Weights of a small GPT-style language model, trained from scratch on English Wikipedia: MLP 576 tanh GELU, a variant of Muon for these matrices.
MLP neurons of a small language model. Each row is named by its layer, matrix (up: input weights) and neuron, and shows model dimensions 32-159. Each number is 128 + 24 x the weight over its row's rms, rounded and kept within 0 to 255.
After each neuron's rows, "fires on" lists the tokens most often at its 100 highest values on Wikipedia text that the model never trained on.

L12.up549 [127 137 147 115  78 160 115 134 116 128 159 159 183 109 131 155 102 143 119 115 122 114 120  97 164 137 122 134 100  94 128 121 102 131 114 102 150 147 151 146 129 123  95 114 166 144  86 121 110  86 126 120 145 179 126 105 200 104 124 130 155 116 169 117 157 146 128 128 113 116 134 126 176 148 107 153  97 190 124  95  95 138 147 138 116 133 118 125 150 137 100  79 122 149 146 136 125 141 123 130 162 155 149 143 156  96 107 105 153  99 109  95 108 120 175 112 120  84 186 160 171 132 149 152 101 112 118 176]
fires on: " |", " ab", " int", " h", "p", "at"

L10.up331 [150 149 135  65 105  90 124 137 109 137 178  92 109 117 145 107 125 140 100 107 138 104 116 145 138  97 166  81 189  96 155 126 136 116 109 164 154 135 137 102 168 146 113 177  91 119 133 144  89 135 117 132 135 105 188 158  87 125 131 116 152 110 125 149 151 177 153 109 167 127 128 152  77 126 133 135 138 134  99  53  97 150 125 115 132  90 117 153 158 136 113 105 163 115  90 102 148 115 125 121 134 120 124 166 145 111 111 151 132 162 159 102 129 123 115 125  76  92 109 131 123 102  94 125 126 113 110 148]
fires on: "ol", "g", "c", "0", "p", " "

L5.up94 [158 106 150 112 131 129 142 125 109 170 142 130  88 107 154 119 107 111 104 158  94 153 114 117 131 142 122 102 117 111 114 127  98  97  83  91  95 139 167 123  92  94 136 164 120 166 148 156 159 177 157 148 156 105 164 123 123 117  98 135 120 179 104  86 117 111 116  54 134 121 136 160 135 129 130 176 142  85 142 172 116  96 109 154 134 122 104 113 150 128 152 115 137  91  90 113 158 142 140 110 153 145 134  92 125 123 122 130 129 121 142 124 164 124 110 162 115 123 100 103 164 122 153 119 114 132 127 113]
fires on: "act", "ab", "ear", "ol", "in", "ing"

L2.up106 [115 146 119 134 119 142 129 117 100 112 150 121 128 125 118 117 181 133 127 109 126 104 161 121 121  85 133 122 116  92 174 101 125 135  97 131 124 112 119 162 167 132 130 142 156  67 141 141 179 120  81 147 106 154 161  98 169 138 125 148 124  94 137 158 144 102 106 110 167 150 136 142 120 138 116 133 115 122 153 120 132 160 102 149 116 115 115 121 167 162 112 114 105 119 188 159  97  81 123 121 152 118 163 117 137  97 170 108 169 132 137 163 115 144 121 125 110 130 151 149 108 115 132  80  90 182  96 129]
fires on: "ri", "ont", " desc", "ene", "is"

L12.up211 [149 120  99 152 144 112 140 123 122  99 150 107 112 152 142 158 152  89 145 106 128 170 132 157 123 105 115 107 131 102 152 131 137 185 127 136 147 119  89 111 178 127 146 157 131 103 148 134 161 134 108 152 123 115 169 127 147 127  82 103 120 134 103 123 135 169 144 150 192 133 108 138 156 156 100 135 121 133 104 100 120  98 102 130 157 138 147 111 123 158 127 107 121 111 136 147  92 131 123 170 178 106 164 122 158 128 105  86 132 118 123 134  99 132  59 108 120 134  96  96 133 121  95 138 149 133 116 106]
fires on: "i", "on", "ri", "at", "c", "is"

L4.up464 [146 111 139 132 132 104 162 142 160 148 160 100 102 178 124 126 134 102 130  71 160  92 102 118 150 131 121 139 122 121 105 136 139 140 141  76 121 162 127 105 113 143 161 101 121 151 122 110 103 108 118 135 182 154 154 118  98 134 142 102 129 116  76 138 144 150 138 151 147 103 113 153  95 150 139 178 129  91  95 112 146 122 156 144  61 126 143 121 135 124 118 109 135 143 124 140 102 133  94 127 101 112 105 116 146 186 159 136 145 119 162 122  99 116 151 119 188 136 137 153 121 126 106 120 120  95 133 151]
fires on: " W", " P", " co", " Man", "w"

L5.up3 [134 149  90 121  92 155 132 128 142 103 137 120 120 108 136 148 130  84 113 125 109 119  99  92 169 114 139 131 156 137 152 132 137 118  81  92 173  98 140  86 112  99 144  91 124 107 136 122 164 145 123 150 148 152 103  93  97  74 132 126 151 120 161 117 164 113 106 140 141 138 147 131  85 128 125  75 100 149  96  90 149 152 168 129 134 136 135 153 139 137  88 126 104 144 115 125 142 110 110  79 126 155 140 113 119 145 140 111 189 119  97  95 117 130 126 139 132 126 163 136 136 131 161 111 148 139 108  98]
fires on: "on", "and", " con", " sup", "ap", "op"

L6.up403 [142 120 120 131 125 143 119 109 151 149 121 148 139 137 114  98 117 144 106 140 145 101  64 125 104  96  84 159 133 138 137 118 114 111 127 112 124 136 153 129 155 167 141 102 111 110 109 147 173 134  92 137 113 145 132 121 114 109 120 133 144 112 171 116 123 146 107 120 147 121 131 131  81 153  93 149 115 145 133  86 149 118 122 105 138 131 132 156 143 125 140 128 119 120  94 128 114 127 149  92 145 159 108 139 112 136 135 135  94 132 152 103  94 162 119 138 165 135 143 132  87 115 139 108 116 135 110 138]
fires on: "h", " des", "es", " eff", " Cal", " H"

L5.up346 [132 130  61 155 120 127 157 162 145 181 137 150 148 130 143 145 114 123 129 115 163 118 166 132 133 120  92 104 112 162 146 135 170 145 167 122 118 134 138 124 126  85  65  80 152 108 102 151 111 132 144 157 131 119 119 135 169 152 138 128 138 153 107 102 129 133  85 143 131 155 125  99 145 145 110 115 193 124 123 117  98 126  90 119 119 143 147 120 161 162 121  84 101 160  99 147 115 143 147 108 160 102 132 106 202 113 101 111 156 144 137 163 118  91 155 114 132 191 101 106 129 130 141 117 102 113 135 134]
fires on: "ro", "i", "ics", " ac", "z", "ia"

L7.up447 [118 121 162 157 119 126 149 154 103 153 122  96 105 102 115 118  82 102 183 156 118 138 108 137 100 164 115 104 152 154  98 133 177  92 126 160 134 131 110 108 147 101 161 134 148 120 108 145 135 134 143  97  97 111 112 140 110 176 143 127 124  90 157 110 133  92 157 133 141 151  84  92 152 107 125 112 123 135 106 137 106 141 139  95 124 138 156 135 100 134 121 146 161 164 134 133  92 104 104 122  86 156 120 103 130 137 148  97 117 115 112 138 125 110 123 122 112  90 161  85 104 133 115 132  77 153 142 129]
fires on: "f", "le", "ie", "ir", "ec", "ic"

L7.up281 [131 160 125 126 108 150 141 114 143 135 157  76 116 176 133 103 142 134 109 157 178 128 173 179 101 123 145 184 141  97 116 132 164 114 123 121 126 127 124 162 135 103 155 110 133 132 112 122 127 131  77 128  98 113 143 127 153 126  98 102 174 176 135  96  82  95 139 127 109 115 128 135 122 122  90 150 127 160 165  88 126 129 162  87  93 172 106 118 150 121 129 180 181  94 148 129 124 130 129 102 132 103 111 147 119  94 102 126  99 136 134  85 104 116 162 136 159 141 112 187 146 159 153 118 139 115 118 138]
fires on: "re", "le", "id", "ace", "e", "ide"

L8.up224 [117 110 106  88 128 117 117 139 103 124 126  98 112 123 165 162  92 169 137 164  96 120 112 175 179 178  98 131 155 135 119 120 154 135 136 123 122 126 140 124 144 122 127 158 104 122 133 111  87 138 113 116 139 125 101 156  63 166 145 124 123 147 140 137 134 129 132  91  99 139 112 116 104  73 135 131 153 149 114 166 116 158 137 102 157 127 125  96 120 111 172  89 183 154  98 112 126 115 167 162 123 136 114 100 151 109 115 129 144 162 145 136 104 122 153 126 125 111 127  83  93 115 101 166  94 127 129 130]
fires on: "ol", "l", " Le", "-", " Pro"

L10.up446 [132 107 138  97 120 168 123 107 138  92 145 147 124 159 137 133 125 127 135 102 157  84 121  87 124 117 163 126 114 145 147 134 114 144 120 115 142 140  91  93  87 120 179 126  94 108 115 144 154 115 162 109 123 139  91  97 153 107 124 130 163 172  94 124 175 159 137 114 113  62 120 124 127 141 117  60 143 116 123 154 100 167 156 128 122 140 150 117 161 154 111  95 123 140 112 120 119 140 101 100 123 151 145 114 143 136 120 109 141 110 118 100 117 113 125 132  81 130 155  91  99 120  84 138 129 163 140 111]
fires on: "al", "urch", "ill", "urr", "ar", "b"

L8.up131 [ 99 137 124 102  83 127 177 156 132 112 111  89  65 142 123 134 116 152 127 124 122 161 126 106 143 149 112  79 146 137 111 124 135 124 115 136 113 147 137 176 127 113  93 161 174 150 115  67  97 137 115 137 144 126 126 117 152 140 153 118 137 158 148 117 134 132 116 104  95 132 124 148 136 125 135  90 154 160  76 143 153 106 145 109 137 117  98 129 130 120 192 104 124  82  97  88 144 119 170 133 130 122 160 148 148 157  99  98 141 159 130 147 121 107  94 132 150 156 113 105 123 143 150 143  75 157 114 119]
fires on: "l", "ol", "el", "le", "re", "."

L12.up4 [ 97 138 137 139  93 104 133 159 136  87 139 137 131 139 171 170 174 104 124 121 165 116 136 174 144 157 119 110 118 134 118 109 146 134 138 155 131 155 143  95 129 137  92 126 165 135 100 110  93 107 134  86 116 175  98 120 141 135 106  66 171 119 119 141 125 129 134  83 145  97 145 146 166  74  98 128 147 136  95 108  83 173 116 164 152 162 127 152 136 139  81 108 125 137 104 145 142  93 120 139 178 156 128 133  95 149 154 137 167 158 134 143 132  64 134  87 117 158 114 143 107  75  94 104 110 124 155 142]
fires on: " H", "u", "1", "a", "H", "c"

L10.up112 [136 110 122 147 140 104 117 109 117 142 114 131  97  68 156 130 120 103 124 146 126 131  86 152 104 150 134 108 144 107 145 147  98 145  98 139 144 101  86 103 159 134  99 176  65 170 133 145 181 162 135 129 167 144 169 171 130 129 131 150 112 134 105 140 135 132 149 109 116 124 187 146  78 133 108 105  94 114 117 131  94 111 118 114 114 114 110 129 104 119 163 147 104 144 152 130 159 125 116 104 125 131 167 102 137 149 133 142 104 122 142 102 106 157 100 116 107 125 105 132 116 127  91 114 122 127 149 144]
fires on: "ol", "act", "rib", "ed", "ec", "ent"

L7.up438 [113 149 137 173 121 150  93 113 136  93 158 123 149 129 130 128 175 103 159 184 127 158 154 150 140 138 135 122  88 149 109  95 146 109 103 126 123 157 146 144 116 122 101 114 130 155  96 153 103  93 114 149 108 117 153  94 150 121 123 123 125 123 139 137 120 100 107 133 138  77 140 176 140 128 119 184 160 157 144 152 115 157 130 183 131 162 133  98 129 104 118 131 108 132 124 134 117 165 143  93 117 121 110 163 128  93 150 148 133 129 194 115 135 114 109  43 117 102 116 138 129 147 137 128 104 110 118 143]
fires on: "u", "x", "a", "l", "s"

L10.up524 [141 131 118 130  48 132  78 145 134 123 135 132 115 109 135 123  99 150 174 110 134 118 138 117 174 164 107 116 128 101 155 108 138 113 115 110 145 135  58 110 174  90 118 122 145 156  87 112 154 132 108 132 161 128 141 117 113 147 130  83 152 132 115 119 145  80 141 142 163 149 104 149 125 131 120 131 104 140 139 159 171 108 161  95 129  97 153 145 117 120 164 158 138  73 107 114 151 137 191 151 169 107 108 160 103 145 123 163 116 161 144  95 133 133 155  92 133 171 128 134 131 152 154 129 113 101 138 169]
fires on: "==", ".", " ==", ").", " information"

L8.up215 [153  95 125 156 116 140 136 127 114 104 139 152 131 136 152 109 142 120 143 135 165 136 120  84 116 166 107 105 153  94 139 121 130  84 156 130 130 128  93 119 146  86 115  78 154 153 107 113 106 115 139 130 169 101 154 119 146 161 105 113 172 171 138 141 147 111 146 145  54 130 109 112 121 152 140 155 124 134 150 123 152 110 149  87 100 154 102 120 124  60 160 146 140 140 135 134 139 104  90 136 108  85 137 141 120 111 130 149  95 143 128 125 134 102 148 132 140 130 128 139 131 156 150 144 107 114 134 142]
fires on: "an", "re", "it", "e", "z"

L5.up550 [123  98  91 123 108 144 102 137 161 118 136 124 137  96 141 174 139  95 157 103  95 113 118 120 141  98 137 115  86 170 141 148 128 182 150 122 132 137 110 187 112 160 114 114 170 142 125 141 118 136 119 104 167 108 101 100 114 175 167 139 124 102  93 132 166 130 175 119 109 113 154 126 122 149 116 104 129 135 110 117 132 129 123 140 130 139 128 101 144 122 128 134 141 103 134 102 171 115 128 104 113 114 105  89 128  87 180 113  98 111 158 105 100 104 135 134  80 132 136 134  93  79 147 103 154 113 128 216]
fires on: "r", "p", "lin", "fer"

L5.up384 [158 128 105 120  97 145 149  89 118 129 128  87 141 121 140  91 125 130 167 133  43 125 138 129 136 117 130 155 111 128 132 119 156 166 110 120 113 112 113 127 109 141 101 117 152 139 137 118 105 130  62 130 190 127 141 145 121 111 104 154  91 152 121 109 156 100 129 120 100 116 157 168 104 182 114  98  74 125 100 113 108 120 153 128 149 128 180 135 100  71 139 123 158 139  92 139 128 173 169  73 147 139 169 105 120 153 120 105 113 106 114 123 121 124 168 148 131 122 124 147 137 130 135 121 133 128 113  91]
fires on: "or", "ult", "ig", "er", "op", "ap"

L5.up360 [ 86 168 139 124 148 136 145 137 117 142 135 177 134 158 139 109 152 114 115  95 165 123 153 152 113 130  95 128 149  96 132 154 158  80 152 120 139 145 122 121 122  58 139 132 143 154  88 138 145 147 136 142 133 154 175 137 131  78 118 102 122 137 141 109  99 159 149 152 111 130  97 112 120 132 111 158 108 122 127 151 124 130 142 157 134  92 125 109 113 106 101 123  93 104 174 142 114 136 158 112 116 145 116  84 139  83 151 123  78  89 135 144 143 135 126 134  66 180 107 155 139 126 162 134  89  94 160 118]
fires on: "t", " imp", "or", "ical", "ient", "y"

L8.up127 [167 120 150 113 150 124 131 123 173 131 130 128 151  94 179 119  62 180 126 169 129 144  86 131 129 129 136 105 127 150 105 114 151 144  89 146 157 133 108 136 138 146 117  77 140 125 105 111 132 110 121 139  90 128  82 128 121 131 117  83 160 139 153 178 147 118 165 101 133 148  98 124  87 159 101 156 123 110 129 143 126 152 113 123 124 142 173  91 148 129 118 142 103 156 160 172 110 157 126 120 137 169 146  74 146 101 147 145 111 139 120 115 148  95 122 170 141 139 107 101 140 143 116 126 133 115 114 127]
fires on: "re", " Le", " Gre", "se", "le", "we"

L8.up46 [155 123 109 132 131 141 166 147 136 113 129 164 105 106 136 142 107 119 130 165 156 138 116 172 102  92 100 130 154 109 121 133  86 127 129 142 107 103 143 167 128 129 114 162 134 123 127 139 129 109 140 146 120 115 109 127 152 105 140  98 110 142 124 173 131 164 116 114 100 151  77 127 105 105 109  91 142 154  89 134 110  97 138 119 105 142 105 116 134 114 178 146 118 147 182 117  98 163 141 179  98 107 149 131 143 108 130 102 120 145  80 109 125 135  85 132 124 136 140  99 113 129 100 113  76 141  80 122]
fires on: "ol", "ect", " G", "le", "ure", "ell"

L8.up353 [106 143 109 143 121 123 121 159 131 132 134 125  74  94 153 117  96 139 101 173 100 116  99 130 175 147 117  95 190  97 138 164 171 152  66 132 144 153 129 111 124 135  50 106 132 168 135 163 112 130 108 165 152 135  98 171  89  93  91  90 142 128 144 138 101 145 115  97 133 149 166 135 135 169 179 146 124 139 122  99 111 121 132 106 138 152 133 120 130 193 132 128  98 131 141 126 139 113 120 140 155 164 134 143 107 114 148 135 156 100 126 114 102 116 106 108 172 117 136 119 142 141  87  92 131 143  95 111]
fires on: " cons", " con", " for", "qu", "le"

L12.up301 [165 154 111 135 114 137 141 114  98 153 144 117 118 139 172 113 129 106 134 125 105 156 139 140 135 115 134 148 186 118 108 139 128 132  86 120 153  89 146 144 126 123 111 132 128 129 134 111 119  94 118 143  94 159 125 146 104 137 147 102 126 132 114 107 134 136 114 156 110  75 135 100 138 126  92 148 146 111 106 126 112 128 104 139 156 182 132 127 164 128  90  83  95 162 130 143  66 102  82 147 117 115 168 128 142 116 128 107 146 105 112 113 114 110 147 177 123 141 143 129 177 150 144 101 108 127 138 125]
fires on: "en", "in", "isc", "ic", "er", "es"

L6.up474 [146 133  68  82 108 108 149 122 139 125 118 134 127 175 107 126 124 142 139  90 156  60  93 160 162 122 156 101  92 141 140 132 113 138 120 108 139 122 125 102 114 115 132 136  91 146 116 169 110 151 156 122 133 163 168 146 113 115 105 114 140 108  71 145  89 131 133 133 133 107 129 141  96 115 160 154 145 141  94 115  91 103 159 164 133 146 148 167 161 110  93 128 152 165 123 168  95 118 154 153  97 141  87  98 172 108 141 149 139 151 128 116  83 117 144 154 118 128 145 121  96 145  90 138  98 118 131 158]
fires on: " w", " W", "w"

L8.up9 [112 100 100 117 141 110 147 120 131 151 159 147 131 124  89 147 125 125  64 156 129 139  89 144 132 108  93 146 182 119 124 156 163 107 107 158 158 153 115 109 163 146 118 120  79  98 138 159 130 127 103  84 192 115 133 137  86 140 132 140  96  93 108 148 129 151 139 119 117  99 128  88 119 108 164 125 143 140 122 114 113 135 108 114 115 123 112 141 166 123 118 138 113 119 154 120 107 166 126  98 118 128 140 108 172 156 139 149 153 133 165 143 111 150  99 146 125 123 112 123 161 144  58 129 102 148 151 117]
fires on: "if", "ec", "an", "ol", "en", "e"

L8.up59 [140 103 156 121 122 113 103  88 105 110 135 126 129 154 160 113 146 118 130  92 148 103 153 127 146 142 127 136  94 108 109 148 139 136 110 120 134 121  84 109 133 142 129 188 130 169 143 114  92 132 112 159 160 131 136 105  90 169 161 126 128 138 138 164 146 137 131 160 156 109 132 145  84 132  55 132 126 170 108 128 150 105  94 101 150 142 137 140 120  93 192 125 145 111 128 101 127 151 135 137 121 121 131 138 161 159 113 146 140 151 121 123 165 128 113 119 117 134  95 121 132 131 118 141  87  94 126 124]
fires on: ".", "==", "===", "ul", " ==", " ="

L7.up19 [154 134 125 102 104 165 130 122 128 117 154 120 156  97 163 144 109 118 151 161 112 145 130  87 135 128 164  87 127 124  96 100 116 131  87  96 116 142 156 157 145 113 166 129 131 116 118 114 144 123 132 127 148 134  71 137  92 141  92 125 129 101 130 115 115 109 107 156  96 154 125 134 151 139 101 116  72 170  60 171 147 162 144 135  89 160 122 141 163  99 132 131 107 132 158 127 142 160 163 117 155 129 150 113 129 167 121 121 131 148 146 158 131 119 151 171 154 112  89 135 111 128 107 133 157 128 115 123]
fires on: " b", "l", "um", "re", "le", "ol"

L5.up6 [ 97 122 111 160 132 154 104 113  91 109 141 108  65 125 130 121 132 119 135 145 107 157  98 102 106 175 131 178 155 112 108 108 154 160 101  87 160 114 120  87 142 118 130 129 152 172  95 152 126 146 124 153  98 158 142 139 114 132 108 136 112 116 140 148 127 148 139 115 117 117 158 146 120 172 171 125 156 124 147 124 181 137 122  89 155 138 113  96 142 109 113 168 107 148 159 115 100 110 101 142 137 113 107 134 109 119 165 120 173 133 107 109 104 119  88 110 152  62 111 171 113 152 189 126 139  93 162 140]
fires on: " ex", "em", "ons", " con", " cons"

L6.up2 [164 136 118 125 127 120 127 106 114 102 118 158 163 113 166 155 120 146 108 148 107 141 147 138 118 157 108 131 138  80 180  67 131 127 124 115 110 119 122 101  96 113 146 126 149 148  91 122 160 174  89 101 125 125  88 165 135 102 128 100 137 135  91 144 109 131 145 115 163 133 105 161 100 136 110  97 162 118 138 150 165 141 112 139 132  97 150 127 126 121 150  82 118 147  82  95 135 151 119 152 140  99 121 117 166 140 126 129 141 154 156 200 117  82  95 132 141 146 141 110 158 132 107 124 129 125 200 111]
fires on: "ing", "ed", "es", "ived", "ended"

L6.up158 [124 125 108 113 126  98 150  70 105 110 152  86  97 114 129  88 150 118 147 134  97 126 113 116 151  96  98 180 172  95 126 125 100 136 121 134 174 156 113 133 102  88 115 133 131 120 120  73 141 143 111 153 131 110  81 130 140 120 105 146 120 134 142  53 127 151 158 173 100  99 149 133 165 109 126 101 100 117 101 139 120 122 180 114 129  72 137 144 134 150 146 148 175 145 116 142  96 146 120 143 127 110  93 100 128 141 101 120 126 135 141 142 189 155 127 139 103 160  98 121 140 171 111 152 150 120 133 106]
fires on: "ig", "ased", "op", "rom", "all", " first"

L7.up410 [140 131 137  99 165  85 152  84 147 115  90 136 167 126 113 107 123 154 134 130 141  94 145 126 137 107 113 145 109 148 146 159  88 166 136  94 118 133 105 169 129  96 139  85 115 131  71 135 119 165 104 111 117 185 109 132 126 149 128 154 163 147 136 145 111  94 116 119 146 102  92 128  63 177 141  97 130 138 129 167 132 128 116 101 134 150 119 112 107 126 120 105 144 157 147 129 148 141 122 158 116 143 180 115 132 128 128  76 133 108  78 145 178 120 129 121 119 186 117 164 117 146 130 115  76 144 135 139]
fires on: "c", "p", "ur", "ir", "our"

L6.up409 [136 142 123 157 141 156 183 106  90 111 136 159 143 116 184 133 105 158 113 145 102 107 108 137 129 142 119 107 151 132 139 127 133 150 128 156 130 126 113 116 134 127 131 120 206 144  86 144 122 148  57  96 124 122 174 145 144 115  95 107 139 158 103 121 139 101 130 109 123 132 116 132 125 136 159 103 125 102 138  91 109 149 106 129  92 120 102 108 110 153 141 121 121 167 133 108 138 138 111 168  66 120  90 133 140 146 145 194 126 131 114 118 107 126  94 121  92 103 137 125 112 115 146 126 114 118 157 133]
fires on: "ing", "ed", "ated", " out", "ied"

L8.up370 [156 151 120 159 141 143 160 114 101 149  96 110 127 129 163 133 110  95 139 125 137 100 146 157 146 137  98 114 109  94 159 140 142 103 132 140 143 130 147 177  91 127  90 112 115  91  46 118  88 162 126 115  79 117 129 164 120 145 114 140 124 126 124 101 112 111 167 118 147 166 113 112 124 124 108 126  88 132  97 154 117 121 148 150 110 171 101 122 108 125 159  97 182 116 139 124 164 116 129 158 125 155 121 127 150 111 127 137 149 115 128 119 146 118 142 127 123 149 158 134 150  94 137 119  83 115 144 104]
fires on: "and", "ac", "our", "ru", "ur", "ruct"

L2.up33 [ 85  96 105 126 136 120 130 135  97 126 180 114 120 135 147 100 121 185 146 122 156 103 141 142 154 109 126 137  99  98 138 118 129 110 133 123 132 166 106  71 121 168 121 129 112 142 128 136 120 146 133 162 152 103 161 146 103  88 104 139 134  86  95 155 112  78 143 137 207  99 117 132 131 121 101 129 152 102 117 109 140 129 167 139  97 107 104 175 138 101  93  95 131 181 116 129 139 131 121 138  82 131 131 138 156 108 154 140 117 118 135 125 139 135 125 120 114  87  71 120 104 146 143 149 162 121 124 130]
fires on: "k", "ge", "ain", "ack", "g", "p"

L4.up100 [144 138 121 143 119 127 162 139 137 113 110 163 108 159 131 106 121 122 134 172 144 112  99 137  75 108 101 145  74 126 108 121 190 103 128 136 122 135 129 138 160 154 167 102 168 138 116 138  73 101 126 129 112 145 133 136 121  91  78 119 110  72 129 105 149  96 127 134 186 133 115  88 120 165 135 140 138 137 135 126 127 133  74  87 106 125 149 142 137 109 102 134 138 165 102 149 113 112 141 146 122 108 101 167  99 149 161 117 120 134 128 125  98 109  78 112 160 123 137 136  89 142 127  99 110 190 170 128]
fires on: "enc", "il", "ies", " comp", "f", "ec"

L7.up68 [107 129  59 146 170 129 137  89 128  62 111 137 180 117 116 108  99 126 110 115 128 182 104 138 103 129 105 121 155 137 141 144 131 174 149 178  82 137 106  79 113  67 156 125 144 107 126  83 149 142  98  81 140  98 143 101 146 128  97 148 126 134 185 121 124 118 143 128 106 117 139 134 147 103 156 127 134 128 145 121 110 164 123 168 180 126 125 106 106 122 122 136  91 136 123 118 108 123 133 151 113 128 123 154 122 153 138 138 127 113 125 129 100 125 118 110 136 129 130 128 187 194 140 118 111 136 129 131]
fires on: "7", "ing", "ous", "8"

L7.up529 [127 134  74 115 122 108 149 180 118 119 116 118 109 148 103 124 160 143 153 126 129 134 147 106 129  83 150 155 156 160 151 136 109 163 116 142 127 126 144 132 170 117 122 142 141 185 139 167 121  77 122 167 150 127 112 143 133 116 133 157 131 115 143 174 135  93 125 131 145 156 133 132 152 150  84 117 147  84 135 117  90 116 141 101 144 130 128  98 130 122 150 138 114 115 183 147 106 135 110  85 155 115 143  95 104 135  84  93 127 147 125 143 126 129 150 118  85 145 129 152 169  95 105 131 120 160 179 100]
fires on: "ed", "ad", "b", " exp", "ort"

L2.up465 [120 136 107 109 146 130 147 143  61 142 131 147  90 141 140  89 136 110 123 169  77 115 105 120 116  93  98 158 100  82 143 107 158 114 124  74 144 156 156  94 174 121 139 141 124 135 145 152 133  95 130 172 112 115 138 128 118 165 105 134 117 135  93  96 151 130 152 163 140 125 107 172 113 138 152 116 142 137 111 146 122 116  93 136 146 130 104  86 101  87 108  98 101 125 116 131 114 128 105  99 135 142 104 133 108 135 126 118 129 117 133 136 167 129 139 147 168 113 141 114 137 138 159 110 143 157 149 134]
fires on: " cons", "ons", "ays", "s", " res", " Res"

L7.up70 [160 163 175 136 189 154 155 104 122 106 103 130 103 112 136 114 122 127 110 148 128 144 145 146 125 143 158 146 159  95 173 137 104 126  82 126 139 155 156 123 132  83 141 108 134 137  87 126 138 137 102 138 147 152 103  95 130 127 105 170 160 125 125 135 110 105 145 133  86 140  48 144  96 130 131 105 116 127 140 109 124 141 125 129 105 113 158 133 100 152 155  99  99 154 132  93 162 138  95 142  87 139 110 114 136  86 152 173 142 174 149 107 128 128 144 100 149 120 119 144 119 144 108 107 138 126 124 106]
fires on: "ed", "ated", "hed", "en", "ing"

L2.up54 [111 135 123 131 162 163 136  90 107 134 156 112 135 121 108  84 116 110  97  93 113 132 132 108 132 149 111 141 118 152 125  98 144 180  73 104 124 123 139 100 117 122 135 106 120 113 131 136 149 122  92 148 140 124 108 131 140 119 110  97 170  77 140 146 135 150 149 153 117 145 111 114 115 163 128 113 131 108 105 111 103 150 133 146 143 127 109 115 111 109 145 161 122 115  89 113 132  85 139 144 104 137 153 150  68 132 119 129 159  76 112 136 147 114  98 125 143 124 172 150 120 116 172 133 156 118 146 122]
fires on: " cont", " Car", " con"

L4.up123 [ 93 162 115 124 158 148 129 121  86 134 105 100 142 120 117 127 131 136 131 143 176 115 173 150 136 131  98 163  92 122 120 131 140 125 142 112  93 119 144 148 131  92 165 122 140 137 165 139 126 144 135 139 182 140 145 102 114 109 112 121 149 101 139  97 135 125 107 146  95 116 122 104 117 133 161 141  97 134 137 120 127 112 117 141 116 146 143  96 142  85 111 126 129  84 167 161  88 154 153 132 149 123 120 145 140 110 138  87 151 119 136 147  69 147  96 127 113 149 181 146 168  90 101  92 134 140 136 133]
fires on: "em", "im", "um", "n", "uch"

L10.up567 [121 116 120 154 151  83  84 119 147 103 116 103 157 137 127 122 132 127 124 143 119 119 138 114 145 142 141 104 126 105 137 141 138 118 110  67 148 104 144  96 132 150 176 151 134 102 129 108 151 127  83 150  86 137 133 127 143 153 103 123 131 126 122  91 140 150 211 147 104 160 133 101 139 159  92 121 100 108 146 130 118  77  81 121 117 144 136 118  68  98 138  80 135 102 156  82 109 123 153 154 128 120 141 150  87  89 143 185 129 119 150 125  86 135 135 154 135 134 160 122 105 122 129 136 119 111 161 184]
fires on: "-", " may", "i", " inv", " con"

L12.up344 [117 136 106  92 159 153 130 158 138 122 119  72 127 119 148 101 121 166  96 117 145 106 114 115 105 161 112 100 175 155 136 129 138 121 112 157 113 127 155 189 164 135 147 128 110 123 137 102 145 126 123 147 107 111 106 132 117 156 126 145 110 157 130 102 127 139 147 153 131 174 167 138 148 186  97 142 125  82 145 127 144 133 101  83  94 129 100 143 140 147 115 102 111 152 114 140 124 150 111 152 141 143 141 101 150 108 155 111 147 102 118 104 163 128 129 119 163 103  99  87 155 136 129 114 126 188 142 101]
fires on: "\n", "ust", "y", "ward", "-", "ity"

L6.up225 [118 153  94 149 144 222 163  95 114 147 101 120  93 129 100 119 121 183 115 108 140 125  99  99 137 121 117 172 150 121 163 102 128 150  82 114 120 125 142 124 106  54 161 107 143 171  94 124  96 175  94 118 133  82 113 133 137 102 127 100 115 149 157 124  78 165 146 154 146 119 120 141 168 143 175  99 108 125 132 151 144 144  86 132 139 123 149 110  79  98 126 122 133 120  98 125 152 136 128 146 102 109  89 133 148 137 123 129 107 151 136 121  82 137  77 119 126 131 162 117 146 144 161 125 122 106 113 125]
fires on: " ex", "ons", " cons", " Ex", "im"